Weights of a small GPT-style language model, trained from scratch on English Wikipedia: MLP 576 GeGLU, RMSNorm before each block.
MLP neurons of a small language model. Each row is named by its layer, matrix (gate and up: input weights) and neuron, and shows model dimensions 0-223. Each number is 500 + 50 x the weight over its row's rms, rounded and kept within 0 to 999. Numbers have three digits each. A neuron's up and down rows have the sign that makes its largest values positive.
After each neuron's rows, "fires on" lists the tokens most often at its 100 highest values on Wikipedia text that the model never trained on.

L9.gate373:506469457521545484447545481547508546478422486499583458474519534479484486463479400495483498562413515398598501583500498410553484470589441490499513431532515491564511528547484583464445505531458554539492518471599459570513451479555408463503565412505551504466576461552507516475460509501527566434515456402465457486513451411432545464499497498554568475587516528528584549544414538431528477426557459526380540560476484544421412545527555527596509530469580593479419471522474477479505438416552454617547457487501548511481519448477571456471545497418441539538478482542488408519558416451476487511549454423533519459495445569425515463474402515520409466494417482482541462569530538533510532607389
L9.up373:502586469452475420451452540446404328476502559542522498432504503415537449524646361368503550513480523501525488593543426487467505534591489507571489568513469511511511552518475467490502459546475508521371492481473463572530441442521459491438517391532507518563472534507451541576449562513521544388513555496492473545579536559549499509478501489536467496487564612442511380544453483493498499532483510524571606543483493467521565515504484534480556538510496473528492509588514530533555447521555409479535478476532539492405483529517472578492401533430419542547535364491473420456477488509534570533505540463471509479553509448468393455509497481553493489444501453530538614469547427556497459515483
fires on: "- ", "List "

L2.gate62:491434515587571495502521504510471590470465464449354532528446440525532494529529476455459492512493550463556458464400540450586611492491480508406513542444460527526496349491533573540546555487562581507476515446462558550394457603475503511522479491578533485419617535497497429468532529604525518514553523516441539548467568524470522401460512519495475485545609494516448480523475534585488472453483597566490511515543480551501370598473509557562512443535512426428596572509459455464461400507541414444451405578510505520444502533419552569508449542453499477442422536458453509548524580552467526487528565517501529554495451522492546535499495527483408534564444481413531497477531539451470514470538
L2.up62:493479537541539368562604474557559501441526494585455504534466467570563546424501473500478499451460510455462421474469521612502461445570497511522531533557425392529534467521502522472486554510447536513484461443496419470563441480502453517499539483431507492456483518544508501552443484549532520461484457530465589468516462543450467508435416507499502453467484511501488501568590434601577525616431501503564404520512408553570471439433616484419449435526513435515576500538449544467456533551465545425502474622521483559391528458468489506530423595490423553492488527484452498459579484536451541462463497520479529487441507469606464584431397518517482460526508444525498455590381408537582561484529
fires on: "ri", "her", ": ", "er ", "ella ", "ers "

L12.gate287:431461513442432517491416508591454517463529533558610515492487512588528524536369430488532487529487613483591558431395454455458556498438448461438428474523465350557575467476531517488522529484507509491500445494580485530443465485513431414461510528475494448456502424554590526493483478450596528527518539476496530525573454504480524499480558494578552429531575519519619559562497574533509333411538497525486461493534484457458497508543521495551497544534513460437500461409436425477484491469470477532538564547509547473554482467475484493509509578438521646468562554565440413537491417527506449555551430468537544504522456470489534507526452487493465515561482485464437491610451617499423530463516
L12.up287:511433536479454487563557474463444411412472440512502446469377489522595482564494420488547539514539613522553536551485535506473544498511563522482438449557484539495537505517482514597475503615453597548480558509505440544440500445502544528500481554527622528467558460585501555473488446457512528481596533491601465454543428409547530450409479529565500481512469512506598508494540500471485480433522478502485507494492492520611535510419524465460518430570587460565515467475553469454465482506525498491389449546446514455439421452410420447497480462416494504578607468502470517489492453444486512542426505471443471570430434518474562512487486462493400521596425468502595531584533519430572497376576
fires on: "| ", "at", "- ", "–", "il"

L6.gate492:510557474510486552549568415549472531458565497457490508449523482536525410414455495545455536455432464458567457506467388448447487464490529507531540475492528536392463384548495436478447487562485433658455406455596533611481503499605470536485520532497569537611456517442413486569408477438497417505491514551457499482504514463417534630454555537450514499527503565515560435566424602453498472438478528476393531481496494506524441460495570544557500539537448454480479490516591545436567464521551563561510463568540586452413596476526519521481490512531469524532473536446488467486554553506436468482490519491435537446520423560377575555556492493530552488513515552498507469445581489453533547500515
L6.up492:469565435560501540515448468535425384452495494498522524565514411558511524424494499406463483551458459617499561551475523577414497476449481550532471525474504435603528543636508465502433580495578506509462503497536492496498402425446460587500436492501464501529477410498521466497525435484515570492483423442534548506412535520535510438446448572504486566537523513513445510484542495410529480547590576405441465533493452581435463504512412512480541516494487537506477412494594557499521491483500511653581514488507448447422513538471569531442536497423617436532441527516616465466456481533478536457500466437420510376508542545469584490507443613488483491468421541489497463446514471552520456524445
fires on: "ers", "vers", "ors", "ment", "ce", "position"

L5.gate414:428471431460556415483496420527472556490517521463527549497488452461547548522415529468546471483542536504516511455462556510536536409471459511421476466561520491473572491504461520458527500563454558518436433445447456564393493419424585470531548446490433441557459570541562509501510445446571493496477497412570533552586501444469536550427470454579589435455541506438553568417558511553534509406472438517411561421482484564565533528511500414452526467470516524498525430449514476501457475568507440441475512589412563528411601592537411478529454478486509530509488554536464383503491509433481431575433480528525566511497500421400442509432515569410549459535461458508438458409434509525467554481425
L5.up414:539484447441523509485510469515519518348409539518411504503485494551532509501455504480465512410527484605470516539485536546509506463521420471490605432552435445571604543512534486504485504555483495517518528554491505488527466409598520543494547507598539522483421544519468465485499496504583501404419516527504444517463568455457369578513566420560416550566519562506601474482506517410534555615571500422463547447543590497479380449553525493484475559378421431523457526498611548504527437434441417512426477505468535508547503533491371506569417463461509502551406536460530519473477529438472469524470445440547492530579538517467534491524531460483508494458492500570407517493452505479472446470566
fires on: "def", "sub", "Sub", "+"

L7.gate124:500536428433512485511588411412381590563534421530540419429413475532458536425518480599471595468522544516504536478481476435462515535553449533482546486517439501560508551521429515538513453526470478557495559563569620490562477499558411571567506446506442451515461543473498524553451508531497487497528533440524510471469515456508569535464475533536446392510673539485605482498427448485557500500481486530503586514485405524587547525557468518456537529473479471473529539572483556565616426442505555581576543499482553445481548428532485495457587456560548470550505486460444501414567610596489509537532482516590497518482471518450458593482480485546503525474488502536474506472506498615548586546459
L7.up124:433461390456480492486462553472563547530512487481576486455414384496490539452521486554454529437389534561497599541490542522512475520438422522461398528471434490492547553558440455669494465591483605465367504406472582580517516502505474479483491440453481492546468519442384456506569517505496548445486525481482508534531526537423482526445517449479478533515510479398504455439505570532511586416531551485449578510505531569495415533472520482503536419518524526526532484529522476539587460455572536487490509449531553373439568497455530528505400519380612470545505520481423410482478518478464487516479536592441433480565486489533535499450550546507482588501412493541440568518483502550531509546490
fires on: "all", "- ", "USA ", "R "

L2.gate293:458571522543525617414597468582526415536567501516589512523517436516536573451492512499547516484462563534515458500523491469491428405625508509534497507568520434507517536457534453506485467448578541526523606454536442442472432472498431516464542493511462494479441509524459459443510442447556493489481514505476493433363500529559512551463538481514546422579502452460489444517525521452478563481455562566551581446430464559436506548632519511407566654489485561518525531511469536481512502545486499610427531505477574509546482524493612623469447532471508392461440503535525521491437545396479511452517462469463549525593540518491478489493601482524618519422504511531499482437516579524598544525480
L2.up293:465525543586411554581533519529452500500485587536525558495447482517482400496523465531539476497534426531498500521450496546532468536519532528458487413459476552450420595449374482569565642494523546360513517457481515382456469497596544505422505533540528486525574508565462507508548545493473437531480476537541602457446527443472470475525563506523573364536487406496417534519483575506393487511419468506460506488514541494495442440560471481456559476551479588429584427528430481470463514571536381460450521522481451487483446518523606592510527430538483454463534545503562476496469555528504522483530468523519543572481500523515487500542547422510602522416501450429474543389465603546556483493480
fires on: "es", "c", "k", "y", "0", "ie "

L2.gate566:415470504534535636573638484432528496408579533526432463435490394578621466523478511576465547471480529386609446531412538479494510457522465559556516398430548513623478508482585517446417497431514551537518519508564529514493500500560482452530436580500525498448529386505514466513426492531534501465532446494479499488545528515521523544509485471505531538473626517466491468555551468522586485554490613553488527575500559467509384494495566547528486597535462397459467486493473500454505476469506510518609501393545514565499464539569547540484515531503478514505502593503450539509529512418565500448546570434453471485474514635510510506498472497495466444530580449466526483452442571498569530514515
L2.up566:532553497420498475527578432522483536430446519494467457495423500604505497447499514559453473568499450500383406588527493490494572458530434503496511543503497490514506466584521591478426591448502527492528454457574481506553605457513438407562490466385504533506465476620519523512510475548513468393480519542437470472478522455507531417468485506541472545516490435461559527547483553465534464556464455462485515557496416495479467523361463498466389411483545536496618468534546471437496459472512563541430461484559524537324461531515550491449461473544558510537402456518484492548435402522464461453503427473489523488502548473513665502582500605525515526461469530449513471469510503403574460517449
fires on: "i", "==", "on", "ri", "al", ": "

L11.gate380:495543511560593492456498549536466418505450451440581438446481535469538533466539472477459596613441457563537597510442487583445515518458508544510499485468469528551454498483480492488503497415449507494447476407435487513532364458474608600571429492530398514503495597384522480508442496443484485539500460464569439583535523483437575544561453464563496519460528487481502512498584515570455410529433485484502508436487477607494443438536420382494501588502531591521423469502462507543539516521436483491416609443429449409489512498520576418447570549468507456521473429535492534462569465509465494445443487516513531495547535466509433582493584517477469437525542493459531411605535513545436552493501
L11.up380:469595533469566430409564468453532492555479517459565504486503497582500500496531485500477543581496523579557517429432496489418557546557560560386506508422446456616509518538487550546554482446492497484484458449462620461525413421440550551524474465474475534430536501539477436613424489445508526494494488486476468598562563527433498572442488548508508427494481434464414465476519483549480437440475398524506536492425516496500481469516566487461463526496458638565452561461497400572502509481439495501432574575484524443492539477478621438458516499499479491484489425417541510420498491467508506474517439592583414494565580452490487542447548492448534453480534416615487497562551456466487615439522
fires on: "re", "second ", "th ", "-", "first "

L11.gate412:476452471492471527542480520441496433513522555545503573531543516486626529478522425473509489488518523352530549522560502468657496445564514449485509556483567462588456502512546508481384450586516417551481514612492457561409590486506456535470518444412465518550460517464475547465593510493545515471512479530515517518576531569516609488484483506528407608493535566408531566526458543512514371426519431530501449488486480587480476550524521509550530505592497474500528474511525488499519554555499448484459498578531489497501464491546431487389525563452558585529406445552550496528540492494443537501505479401625519493435469535519505454495483515471442426456508491489467512561353555546624546465494
L11.up412:513420445601440461442483444493527440508546476536485494481489466548545551420551408554559479468432511456525458561544496412530562588546537537480498470590554509473432546449492559542446524457536475527499525486492464488462466520452444511446436526451575542451521456499507454510537478550526466452578532538452479460416545442495623554425526523544514477496482452469523530500471530601533380492553473602535427444579569452396519594467522462520521571542524485549560559536493503500500553499532537582506448537374521536539493538399394554513465386410435466600540496526449533528383540525496492451601476490582467462502480509462521446440537565527452567444427480529523473485423559410576525497495
fires on: "J", "ac", "Y"

L11.gate76:519477523422543441450611514406583547393565502476486521450537498520557615520429480484520506507483434553513502459482465463521514476476554416474534446588473511552516497471458478506437434548504446481402503447442449512433518462540378504439606505500454456452528422475529490508432538492498554593518392507451519516540473412496464482488495414505544502605516546588486492464460458560495459558524509548489539479427432439460493470588523560459562466576550435511413524514520468575406514454541438474489553529574506492467514565446447432483631480471496449485472502539571520490554406313540416430494505497527472521579516496453519507431568524445506504511509450532494458404497538519514542596472
L11.up76:442513440424491510515504555613482503543489527517396579525486431542452552507479423569427613493527490512480518507573532556436540504511497480546421509533424535529456531405486443563456541509443427521444446495500542510562447531433453579587575475502441501532437404476464547642492495455479555441389522467480434503471597380584473494520527443506509415532575509514552469513510481409464442457569411447506562579463360529548570477479478536471573535443517458516563448506489520502578471491535535521523448422506416452439488417516539531533472470509507511466418526542511429472504545479576477529523495527543529508514556399529459447450477570433539583438539503499526527534399468568473543533497
fires on: "| ", "- ", "; ", "\n ", "(", "), "

L11.gate388:522531594483501524510440582510584399453473465488478521418509414476465565569456484484551504476465558432460514455537474435497560488478595543520479491565407452552479434485459478556373443537445460478567433391454452458514507465525442526492489500491482536500556530490530556498476520532471526567502500531465488569526446442497487540459535418574430509456582529558579559555541479516464520597494523584508443433516509498530534570449582471525538508528447493502478512540522543547511506471526551436511599508599489542530398482602395476492552564425492494510541544530494550492522509496569491371548504542523619512521551561536569427561510482539540390592574478565410447516411436579528515602548
L11.up388:476419406448400532486570451455527457478612525417391603503520505504494529482520461454517536469452526452483506482452555442529573413477512469506464482489494488619410585477504601495478499462467511513618493533367431548521545519517413416485471532514517603390531449506468514544518551572497446499564519576545560477549560500439494504468492510512476559423440483478541479531483499524632486508495533526520513548478587566549558473445542485529543520437555396487562516448432471577410575507496504479392517515603526581520466489515518447482363531443547519578562495427538520487562485495509557438562420552482522491490487449486503446473475488473425501460470440536460509580512450556527503569461
fires on: "ac", "a", "At ", "Af", "Y"

L12.gate184:463468507486523600515511484521484531422558635497450519453499480539488466498451476490524526486488487454544411589474501470526597571612453515525559547573511523496513486459449578593475474546443590533465486515580450461505534453496586443652533436436534427591439480533514551457505466461535491521522472499511539575502566445512530482460479547535518634503536567464537508559599473480422540518485405539503495538522451533472497460568485482445443506548489474468443452392459520513434576478447472550483449489503481499541431559538536473497478423412551637566477574588601551496507465545500477594504513456482458557456432626559494540483498414473481528480556489477543553562498429461625498496504
L12.up184:535540474555443462532432454564458514451543574555441522507403463501425547490497483486599571510492497474374513483518542509475404519504479554516497518552525608419545486488417508491483469463567477480518470530587516508521511538476464541538442472539621560535537403534363474503475501453476470523557519495470514539456530427573499513437510591602455479535487484618448597453592455494445487566489519433445509482556469423421475452471487518450431511486544492412546534486507476583527504503467487453504446480512471566540448528497444415545478479540456517605535597707522531575486512507504496505544461406480513491549483490461537481492556427532511610484448568476579536528466450411448465546473
fires on: "Con", "c", "C", "and ", "syn", "m"

L5.gate234:501570540561549487502581522518509493487544476477523517500585505517497530513494456533535494480512382521507474490570433466422529472608524407540397557582538549500449558419442389489503436454509402451433534508602480490452508437437468551472585523543633496440450478394499513500494504492502524463512498590480472397487551475593519568543501473486518515492497547483506475519463456500489541503572551432468513438483512471482541480509464475546430567518416561490557516491474434438567382513487492464525503382508547507466540509435310492393453510452502467427424539467549505511561461500478470610513417512386439497428442459515533541461479496475514390464546528530459514498508514491547429509601
L5.up234:396513492479480493534435407440530508572560476491528560519469511488581410509492558434510469580436551449492521527490460449501489488474543542485464478563557495509465585564533557485496410490588497511465445525499449477463510433579544561560415475452528546552555525470577509564546461572486548550494448496598515586529557614494462511446436513523548484462536450493475359611566479467510504524433512534443551572527455533562447404494469451491510527473557553499452553397465498490492521576513562429519491488545516591539447448497573554549550543503315483562473541505472477547458502517464588562614527496529485473524566588556457529497381521515465562531440494502556540454390485497483470555504
fires on: "over", "ment", "'", "ing ", "our"

L7.gate301:524506561395559487493453551519538433548426614541517475520484474505580486441547540434529578524529494450474458558580475530584390449494376535474554469502463486427446442500486615531457563449499525554544501475463484478529476403545397519578493512460486603536532515581601520408528536470549505464501464526494464505464444536485545514518472411528470474549582479505471556572592577522400518493477465557484432621549431545494498514511540440444470490488568545533470492492587504429499459442563486559538427514540451523504523488391551504388493556473615562501463582510536473422510503479527456424538506466464387510447586523496468483496455483562488494486484516482471518490494532482496420575372
L7.up301:549468444613491472479541558592426500502435480501439488617426493545466524475497464540505526469545617516507564473508540549507393494520481511503496452434456495547416442528352466488546539478485465483604491449427407538534495491412510524533470471484525510494461495521479506505541479450423469550457522518593502564471418499505510452465450446437549498532511554555637495539623434487540433443500484501480463520506490467433568513554576467452541477443537509512457461456474545477440361443452519478549495516522515444586526515511515416473631496394481513493437485517514548478466443544555512525414520456465519535353575434451537434534466521423483532488449518511479435540518528536372403485460
fires on: "sol", "ol", "Pol", "fil", "ó"

L11.gate337:520557546430566495514531417376557549460653442481441508477486547498500574477500497457447516537455583416489465437439524521535477534596534483546535492426569515541538516541485458461511473476478544532470474474546520472499496462496513462565520577426436510572416575492541614542562439410490543440455529468551426486503492502427535560528472472536514493504534474472582471484547522512534465477566516467522500575537451495520617491545485542465505496491443472519559441436462512492513554539466529558459550521456414481592500531469500515467500540485518549445533628498445356424548529495539447546495484516627500450540536433615480414499471594434557453494491590490467557612480501483609598458420
L11.up337:605534498453562523488568439515550510540494535578509437478465537607455467457452547576491539560485506573576472436502529445611602522556472393439553475480496524388479540443523522516525504594415446488478411566620451459487491482517478454559457551475545477568560631470446469513535410518443524509557554490517547512492578508458495478459534448531481549406550574517448476468418434526547497495397449461449507500514427470471489525546510555516547549502500535495564455444483610597552515539433435518466566440516458522545445506550473504476499543522485546519493481525459519508525571429609506422521441487533479436605445487504477434447501556476458399522395563523441504476494523506514621460529
fires on: "American ", "Japanese ", "ian ", "Spanish ", "ican ", "English "

L5.gate495:462462504424458503444509496574396507565537459483554496455634510613536559465473467530395448438521469510561557411540390449544530455483515452460584500439573432474501504516604502416603493559428501422509489447603457525503475488467467578589459538470428466398511421448491476486496445447481455481485521431402497489546506541465496534478575483501504477488577415426439501472474495504469435512508561465524455529412485451548502582565514485551544505487452501482466542489388543454507457521403535460512469589473566447494544546437519422500614624615482507482505527494520542558531544450464560460502411476571490487492516496500481465469497510460546515576536497536485540515408529458400568530508
L5.up495:503477403490485465424494476506470549459490553507459512520471484477467546607455460530497497459566552509520543469460416542447421573522487574572413547537469431430474552440506445555510563465464482462474507525485454457534487560473491452511546518499552526469473483460462368467459460528470445407451509537488498474472517574562471499505476434470418508645484546578479511502473515467483537454586516409472540501524352467525491487563516507464420497471323462441544497616504456576571416389455586542448478488470504565550552471498452537482523521488580443481493531509522422424536513431506444435531476567542541539540476560430485491599533484475483594425499536509493476579523491591359510500445
fires on: "av", "th", "p", "aves ", "ad "

L9.gate0:497482568450557479505486526514502438511453588528552585441509526524458471476514555412472553539523488569434378496556505525512502559459480468492562537452427516608579563445431527474484530509420472483444341479484432586489487418503481530465474464473457549534474563528578497520494536411499544416484388455467432536472565518600513440498500498591493546488508457510498499586525498573436463520435414550484533454497471596553487576489529420435471505540525526550482470381520426475525479538539471531467396529478486477490450529591488485397438548467544481573597486466566482479511478557503579536504568508582569438598516510569519487507545472483567466564436455567475499510511465562457548357497
L9.up0:364498509534495519539464474522412535479517478516494492497590595578444419469385389507462550582541496490468415429454450516415498421476552447460516512469545508564477537524546496493470561497452483528489534497542535443470439499360472466498510439607454453470493509491598431521534536437505445479484485530494624489512444527381520489530500483563562542565457451545404480470504534511444488439498435417498430572507554513579553433490494461444459608441461493572524621456490462520435597547475483558514478495437490561461465567488588516482569543533487395513565475498496473485483499465554545502552568557538541502549476485490548515472481512473542508505574497429517390548405468411482562498415
fires on: "th ", "Western ", "Southern ", "second ", "West "

L5.gate221:426536472417486527578469536404456507555550452519527514458602380537512476463537520540481478566516499478451511493473475471464490521525533510376541506364469524409391504509481495553471498508448563539493528459495529501473451509476495491532479455579471564501480478478616452537559414489566517538463534507514447391437528451501583439496543480486487486480562432551461506520541532526547513497502473580496502491529383484570384519508587505395540587512462537444548396540456556449458489564505547490463556536510508576602519541549565535393570557479516558456494396476414584435417515524570506455609556459519464593483459494453550492447576496423535500572543437496528461525525534565522540547452
L5.up221:439543510519479517499585463546518487537451536616414445585525486527441463448520457579509515478441502431554497584495516374458458551509548444527516508454566442513443456462511515525440502530545512397575530470432514487610548549475481443502435379543479420500507420450479524442528506586541558602524548384457454530543520468487488470507500501498496430588524504501503472435502508528497444563444455492471450553439431535430447462513482462488541562536417491441486450458579545524546575469463565521525508474548501452507472472501556481528561543472514467345494497521460601571474523479457608452447493440502470470589419417624540548514425577520470587497408492476497480485574587569514524492468
fires on: "2", "8", "1", "old ", "9"

L9.gate108:557560574439577532482491494607495407559597525430500591428476400575516478552521395469537532448519426520467569533514514475515485473502532541490461442500505385445451531432429512526416503517409493410540464502524502504472551522509403506547535515434506600569509424548449547483580454467500542470524465460396514527544537429487582511467481477539542575516446459504551609584576533629467427512561526494388456590561439431435535444535500491463452452430484447483488545513468425533496427530487515484484543468570469523536487530523483452446527531424458555588441544553529509480499442487494545505468433492492408510415487384489482503516515570422496525572530541494468544542460480415546528501469
L9.up108:508539476482531568497484537582454485528440520441489439486393467497527484503500462490560524488451597475511513458445513498536409395447461520464564407494508556597507505645486455537464451473469539447495474430507454515480473533510501543472493619551518502504568469509515516473583451480556481485554465425484597465492578502450489521474466524546536592548523513572577449584514453467543503389489456593519547443458491473450613519533476538498540449447528431545486505521488469516533436454468512416506547518510408456621491575485598482502501636518500523515487539485531563425454472537659539436508498479539505511467512455532379534544443568520394481489414537418447461465444441510451520579589
fires on: "ol", "sol", "Sol"

L9.gate133:448581626421453517503517486469447551494511532541539465556594375509485545567418454573470484500480527501475461481474477569640532452597428475471467519520471496463487454448459558498607522507399446594546468494574504604471500530525415475386484485502518489510448519507495381447532516503516477486487501576435451483457505457481500459553447498487495504478514492501594556523485525503505636506538453511332450528541489514401383457523490426522568543500503464511542537478432510514442464562444500581459510480578364505489477479403478558473506525417505448552550456507553473451550497487491434547536500498486498534462530566458569455561586419480531508459452531506445553521474568538556428490544
L9.up133:443529522522454530551506457489500527563507556514531422521470490511522609526520460525487448420531596524523443416595422516481520446499499476524495504473496573585410504444525529562426570425519502396524510473405475534489469475547473439526577426552558507535451453578450417401485513491530513510550552546491496457442462461544522536529453483473458460462481615470648573457468460518464489547512443429503505415500546475486480479451491466524528463491473455457450462482579562462495488525530611528457501476475511544466380473557506509478594452421587445497399482419603554497620524464493497452492487489415522572545490508647564545524479461493541459430558579547503552538534550400469444548436
fires on: "k", "x", "also ", "z", "es"

L9.gate489:501457432472557487443504499513516519404437514461514484370551486576517504487497528544574585467487561485517537471498562549548469554425504480430446525532516521589570471492508554489502546570483424549486444475483434562431477495457499438623509411506485446472455473479640528527542501529486579466483499511564443581565477383579544452518486469568545483466507558509449464492590604485572433520520577476481505512478545427508554573557421487466468530540625463442521470438481533541611567467587493490503535576511506548489560539420548535495475464565444545534426572561585482468545529544533415518513515420567460488448517393564487542444443516495484522558595611493486485526510520478586563490468
L9.up489:569576530492403506538479511475486521466492516527490512615491573498465491411393597428512502462647521545492492462473528562417560465471452467496497529513511512492508482484456576372470494465487508526526539408527494525548541451526479532483541619434394467564538609451565566482496501599547528481624442538496457490469393524470468565520486428540488587517541499548594476580490501456521551494512452513414483464482537592491514514519489404526426487533498521463538480465607503555499489543494412524451493491423461537460475436452442449499459565468592372521520464533481569525489524535460483526453427420502490535493522534506567595487445463469447355593517550532501522579469460477500489516453
fires on: "sub", "Sub", "tri", "path", "de", "-"

L5.gate45:415489572486483509493464439541466535568534493543518491402527531468509532451499474537479556409492468586570445453562412520504604488550459524447565486497497429521404470489503441553508469503457482556505516509595484504401519465539565540588523483486571472545459531553500564549504378561510503489507475523455405541492519569479552508486483482463518584499477484355580554497512561551426432530472481481509511609561457424487502406520454513432550585610520439512532522504525516383549457543471511555512488511517432429552507513439498508451487532627555596479434462489578515474540504482531479429474601439634494500524463476475539470504472576517549546543513578416451456476416450539597544574512
L5.up45:445508540513526477513408488532573430459496436529586495484507531537547592443551511535520549469453470562515552518454449464509485455571423481487511520525525524448524429417485537512474517410458540529495503642559515495460568474540504469481600552577489505471489535533522417582549415572452559412505518505520510490529350578460522539508557472519528520515499589494571366431546528420461482577575576508538394484534467451500434466440393435462439458540546449511500572450452532503536501521497528468437489517537503466483499490487497571488430435561487478462578436436478604534427519492594386510516544528531578500441539513444527415390494457518535442485399472511437537462549565581504532519495
fires on: "=", ";", "age ", ");", ":"

L3.gate523:516528607462524539425541491557471478545476489437498444539511504490567496492511466482409496607601523496551490515621404384499518386539476582515522443460541525371480515511474510409438437442562547567484377516515527476523536452442456444608546492508500515526499562500582535587518418518543492407554517491497555469447493442589550446514503440511496457511645499469478443566400541487449501569406492437469560476467508521493491548443479576589550501513557525468610538478500530527473496540472496545448465537452480447466432521456541465502492474394469542512534458526549562495573421588484469503544541401487462433458424533504539491458436520490544456513530493486420483561469586514463545513561
L3.up523:399567552579469539521534591577480442479638522516466553543498555494520454426440523498441485588574475486537586502498461580517525425497490479520466438484566571558461514473431464580498522515457557434571426572388552527506576595486509516410489586501496452490605506528559604542501459552458543462519421458469599517503563448521534403626461488447511441507461510529505511544539504430449545466472480514543466572433572419475513551461481483489472532433544490481625534509525504533514445547425524483525444568524416528446537467426483475492469519529552435507428481474510481565502447450450551437505502514502546639518496475454524424556513511528590486482438521543450568480553550426508572490480
fires on: "k", "ar", "y", "j", "rad"

L5.gate461:435497586443474500567468479545411508530497482569429460570572477529464532559433502592456512453435445408574461550520463440391553513500426554538530487523515513477499400520543561519455551488410550518459475473489517491515528436524439481561446583495586570525423543503520468496572501471465542492482492517493474527483498468435585506502520425468573503530450511518515481426493416427405535489565515517391513560550448489539414481538535545543604568571455544483508337504454518534403387605452535541528508466564474576539499528444479431508547441466555624579548557572555550461544472501514524533552466444484513499508561500447546465567495461452439537468540435427504521500457535482490511543389
L5.up461:556544564639488443527490498355535499532453529511401563445475479612457555435529495575526486542516576420566414508531552567453484513481418567475580511544448512486433519595542417414424568420468580457496492432501490492430453428504495430468447523510480557538511520424492488487545559559474505495523515486504605528413535555509496537507444633524553431517481444597538568476548482502512544481479480469452378509531494534478531561521457473512455475495467582441449522524559553515458541483376469536492459495526436525484493470576556458528535413593452467546542480466546542465484455468521472469537551444545481555478508539595584544494538469498523545547461369516475468561461550450546557533511
fires on: "v", "z", "c"

L3.gate399:467507503528538459458495534502505497407458610550503594522539449433541592573529464508490589476518469569478489402520403548505615390512449442472498546474515538550530458549469475428490536476489435592527482508429462541520447489527514466573564504488527524485473523494531560508427460525463464518467477609487382538538526521520548557399515463506495558496435558516606564535553470371560484543587529441497498503563543457457558525576468541516484481458544552467520540470504552422570477518450517534428385517461594422421548548411509465458502540520480612517453451457537601512454475473456468459489486480447523502407462480489480542492474552559489501579522509572508511503426576617467482481633
L3.up399:467514499613494574539466462522484481461483494531508574521552485497460533581434533526532484513475468529589623484452462436585502521413549548461510540435461489582586425400421600526452479575486415511556513592476588488437529526539566542468439549498519471486518585561505576422466547533491472435525515507477468511484531405518531431542445428528461424536408562517527500471467545434453408416460462516480512533581439503461440524390509545448489529524528491493493525439402508487557520420522528455552474460551567425552601454505502556524470457515594484445486454524415442418496442490581549419490479498526494498539383483532495581430495440493563544570449464440474515398504454572485521485497
fires on: "=", ";", "and", "y "

L12.gate285:439501589508527453551524467434440542489470473468517607526489499466466509520498575376586566466449406433479414479549496437461482499483480492449451474452587432543573446459562564469489527423487421514566389542443487479480479562481501482491487591514511492501518537510425459512520500609469514449524475455481464436497519485505531549459560404473601536492459531508513485493480512657456483529382444512480428514423456445499418444483621504471481482442609454562457422578508485565529595505399508529484491436600517566583476548529436521489541458525520474540429484464464464565475517527503424461482509503502588539582535524545463424487502475464530377535558520430476507463590508467432519463455
L12.up285:647402434366482502471451538513558526474529530484612549483586450549499473490510454487485558479498469553402454428583559467538508473536525470530390449472474459472507427468502456552466476497465515503512457557508559440452493443532384547480587477540546524541510551524418535566516504503495490559525449542566561488498443488482479522481578516464504621545483438473406511512397595450607462518500554472497442485434560456511465541510528534532486504477586564514569536598529571562478588457572488548518530513503458508546501520487488524465511465468480476523399578357401513487520450481470477554548549499473485503563443412443566553452465416469466471620567439512471476462495493553502531404505
fires on: "\n", "\n\n", "played ", "as ", "was ", ": "

L3.gate216:508517538482459519514399568473563507591514490485527511558462485509518467443429433437472475640474547526491490514540495461468536562480488506476397439459504547440410441522481571423527407516539517516524437543517511469571491443459423577591454556490472557530427449438539592491502547421548508525557568450536487439451443399495555485493458511485437554484569486547506445481432564468464473506478437560484496507536461529537447434489534462502467520469484575412416480502420461536442491627480509473547539515444473441600576440506508449402615463482563482533555404423584600609492518571451480490543564487423433444441503552480417503502520491472462564479578531449546460472501510493435408478477
L3.up216:428526537593466461490494500470445514436442424459517420466433549512529538492504581641504469425536445458450568536459418548503486534594468514560468534554525448443548470534499460470475560455488507486487513444498491460509508556500575561443466465460552379591515406570528508439532561448438474525548538524521536530495538439563429453535497467472511556517488423463618574451539477439451538569513504474478437492452475440501447479514427506578485462504541510493460421404550473477506580413560460486602499521492499525521363432582531476539498518480461482426466593571462509508552539482453557585500470484487653454528533484584568542445538550395477383531503412552524474487523502505461495515562
fires on: "L", "2", "1", "tion"